{
  "hidden_size": 192,
  "num_attention_heads": 6,
  "vocab_size": 1219,
  "norm_place": "pre",
  "tie_word_embeddings": true,
  "init": "uniform",
  "init_std_up": 0.0449,
  "optimizer": "muon_variant",
  "beta1": 0.95,
  "lr_head": 0.00641,
  "warmup_steps": 200,
  "max_steps": 6672,
  "dataset": "wikipedia_en"
}
MLP neurons of a small language model. Each row is named by its layer, matrix (down: output weights) and neuron, and shows model dimensions 0-95. Each number is 128 + 24 x the weight over its row's rms, rounded and kept within 0 to 255. Numbers have three digits each. A neuron's up and down rows have the sign that makes its largest values positive.
Before each neuron's rows is what it responds to, as a language model described it from the Wikipedia text at the highest values.

"ill" word piece
L11.down500:173121169150133128115087122155106116146108107149117155102097095138144136092174110102107136143153158122113125119076116154109129053129137080136145106163117123128112144107101112131105096090121127161151159127142145143149128121158128127086107136142145112098156102144110144124147082114141128171

Ordinal and ranking words
L4.down504:141162146163127127152126168172125116144087204130122105167117097122122139152145104131127127156126124124142103107189149137120152145151161150145107132126133122163104107147114153148189090139121138094113105103112117134120128094103126098120177113140133131116100129148120145160124131121144172146

"There" and word-piece continuations
L3.down437:162100119111125152137114162096144118166160115114123136113117092139151146109128137118161131130125133127045164096115135121116178122139162080129125123198111100105125095176140171144153144128127122099105104164138159128183122115104140161114132154129116098098104155145121090097128115136110121133

Word-start fragments, especially k
L4.down112:156122138203157160134146080119153111129125143095127136139111161114143140136170139078114145149119145167137111102153136141162159128147111130114107097145145103129135161123171112144116114069108108150114107154146126112089091087133101127135105163126094099122129158095148119126136143113122110147

Mid-word continuation pieces
L11.down262:098100154058139105117124182116150103081132143111107083130144122149115100110134105109136132127136087156135095117180121116111149116110137133160168135114140104115163131123153103142115118112140102119151113083124160165112117161138146129135091160159155127116085085098158126128185128151134151117

Mid-word fragments and odd punctuation
L4.down388:149133147094138125113144141143069157122148108110132137113144113114112117118124138103099134141196147100128108162100143155134130162125146110094141099143115149116143146114099130151162145134110124161145099144122149136097133183125151139111116088137102149099101152131152142161135119135129114116

Ordinals and modifier fragments
L11.down34:097114105137091087141139135136146123137118131102125107131108136084132121143129109142127135138129090124083100158145101139064139138083141181126130166127116156079134129120119152147139124140099127131103134109154130126152134118115136137113109109121078135112114123127090115147157152197162139086

Transitive verb completions
L11.down137:154145140085131130135174097130127075116118124105102109114099115091175131155106121141131104108122112094119152106155138154144146176127136115172137132110093167126089158163096111118146133180145121109136142094136125096111100116138111115133152146079114116137156147113158148136081126140114149134

Split-word fragments
L11.down463:110091141108141147113094074136165129108124129109125140121123081150148116156171161095152177180138120085149153151148088174114118103145124136148178142093164164143188129121130156100131108145154091106103153133078093124116112128132108121118173143139152110110127101112123124159107162131103142120

Word-final suffix pieces
L3.down283:084103108085109130146104124112124143104099122142145127154146098142153111130165181156099119121104113072164130110156118131130092112124146173160101098122127129122122119160147140123130119120142161149163100146106119115136141141133125118106161081091115129143143140114081052095103109128091115103

Word-piece after initial l/L/a
L3.down356:129132147116115128175135121134142127123161113149148079154151136116072127139126174142181156125119128104166112138122135143123156075132121108123143132144087119134165162104100117137169108049088155165126116117128142090102135173145113095127125144107119131139103109118117126110132134159121053081

Main verb endings
L11.down45:079113125108123077122132114145141134118164140098107093098172117115136141127114088129134163165095129099134164078120164148053109129094119139148103162178130100100126108117156147132154166131106141128122129078105094145128125136142154107157165109125129153115129114146110118123161126150130117125

Date spaces, split-word fragments
L11.down108:151146115150100101116124154118093131122155118120126101137137099172101125130117121131145086128132166153117134141121114124150144125148090109129130155102112104123104134088136130084159147130142110114096107109103160121121134136091123147147094132137149113140102103140139098132171143100158145099

Second piece after a letter
L3.down325:132149113115148122089165128125144139147148105164139114123140155139153121150129143087099096124086089137136131101110107105156129173127111138142141141096069129106170150108138131124129145104104119133126091130144148137146153107141177113126127086134124124104126132148118140132150146132131131119

Mid-word "r" tokens
L11.down207:166112148131118116124123102108158123123154145104126145119151147088117142135087146157096092122103165135133114094131126127173106185107131127117143138138110116084102105104159105164112138117089161115124125129107139111124128120137122088127083140126133124104109104105142106106140110086101092136

Mid-word continuation pieces
L3.down157:166112114178129129129102116104141104123123117141103095092121156117139149129127106065109141107125156182139121129150124087134101092140117145130101109151126129132111082099111104147176144126128158180126164132117142117134141104157127097108155147125122138121144116163109127124107135088126114124

Split-word second piece; "at"
L3.down110:188135128114119140126115122098138104121156171178141179138173100143108124090102137103113129144113117151123129113171121127110129117115167149081136161121119092134098119103109111162155146088196134145111142113072130145126147115105128189163101085119084113146135100131119142109090114108124142106

Word-final suffix completions
L4.down439:108136118128132116123144118095141121172152074150161094129094112113095147097128124121157130150140159126111181164102169062113142098121138122087093141133124152107095162097102146095137106117092112107122097134139130133114138146172128109163127102103110121189131134135112138120107126098119111097

Word fragments and to/at/would
L11.down125:155134138137101161094117126126090126122155125121125144107148100113135176127147092146163143144113160093130171096137150158145110113113116142154137106192100132107161132163146132137092095134159114148162119129152101135118101118054124082106130110148177105130151116154096094126133108150100129135

Mid-word name pieces
L11.down119:128159163129085174137149110149117117155160114084125136090069117149149132115136117139143120136085146105166156142096131110132155126141095122131132072127162132156083150071153132120115121107112170108141075105102163103123092155103169139117130117115156133146126152157148168107094102097119121120

Modal verb "may"
L3.down86:126122104087116136064108119138132143131119131110086133150109128113151133135127149118139111157112134139104125124133135116125127155147163109157115102152156126132096153071185121102150110144095099153137138110127172186086155153161123181178144127165112142133167149127136138150087119171108142080

Second piece of split words
L3.down376:125099125129130139148106115130150113166111078125143125074103106133088114134154147155164082134143123120159103112173099135129119133151145154137112138157158142094127117132145138179116125131077114123139089137095150121113127098150147172141151159162146127125120129114089076138123121167073080185

Mid-word suffix completions
L3.down33:139107107173131171096110153112128122091136159129096079124110144067183132148136119130144117145138171148100179190159099139130110115108121116098136163152172144145153147119159133126134127178148142146148158064109111136142118132138154114206140130145166091113135156160131118127148099141127093117

Word-initial consonant-cluster fragments
L3.down384:100175139164129114154112123057076132149146144157120186097126129149131113148129156114114135184137115161108097113141178129098118151120128135134131129142112125165110146154126108180142121116139139147158143123090122122130102169144129126132075137088146113128094081134144147139097095093138120122

Word-start fragments, ordinal places
L3.down494:159126105172102111129105116122098136144120129180090115175120093112115166113156102106082152126128172153141165145129099126112121115100175104137117156121115094155136074132141157153130116133127118132143140106143095135106095087092109087113158132155148126140111112120120105111118109102093102164

Mid-word suffix completion
L4.down299:120141137102088166122138128150094106149148163108135136159134122128127151143150123118076128139127132170133123103138144120117142124142116143126148140131121097106101137130109134104163102128144139122146125105114146097104145154122144147108099157105113148126143120125109140123085129135092134128

Auxiliaries and infinitive "to"
L4.down25:112137129118117130089123181125151102134140150119135159120129131093133127132123123119137124132117113145126158123115164129136105121144116135110133143135107116109141139133082132126108128127092112078080128168130154138107142122132078143139126101118152124165113136131155122134102162105117161070

Preposition after participle, word-final suffixes
L4.down374:116187120126089158122145161141116144168161127115144105100113130113131151141151138122091146106158144152105112157105141111157114110184108128069171083121139132145105146134089090147144150153098180121134171123129135133116132127152134107117097138137154126143147159140157167127115116166117121123

Word-final suffix completions
L11.down172:165095106118111103118124092133107141139110138103192123113107092113116134114170164109151140151121088112114124138143178137151113093159105173120167134156129117134144147143143115162126131162117148122123084184093113131155156116122136113066147143152081173130124156142137115119096130095072116102

Mid-word subword continuations
L4.down382:129096112107121129148132102129160095094171141145120135120159105174167149160113141077099148122119149131142153115126160124090163126093112168190128146114172115121165100147136136106124103151111109135118121127150139133201119107131147115114113128116123114128112128115167115141105136154121105137

Mid-word subword continuations
L3.down45:160090110138163145123128120146117103146148154127121126146138111130152123111112061157129129153156111107081085107149107096090136090171139107135135123170124112120124126104120125131118147153122135165128136113113160111149135142070115134102093119152149139120119123104138149110130088192099091121

Verb inflection suffixes
L11.down281:125098108130155123145142165130111158150123150129163115133139112134138167142140134131152122066128161138154121134125128132123154148130128133120138132090134145141128140190157149145156140094103162147110143118175083123138131123122124074134125146100104106159103140126114140103141155184111137130

Prepositions before an object
L11.down105:152130145114153133146132126133127115112155131092147125104131132125181152127129110099072136116131115144099125110123112111156133114154179144150157147133131111099117146097144075129121155129144170076107147125160142118150102144126131103140114141147125088138151157111083113085190101177082133137

Mid-word subword fragments
L4.down412:108173097151167150137122120106128099154126092147162152117087088172098119112123140111109072127125070101101129113166106134118124134121114140126148146126127168105152152131115145123123129157088119118147119122099123119128132090103133132098126104131115143137153153109125121085134104128162147093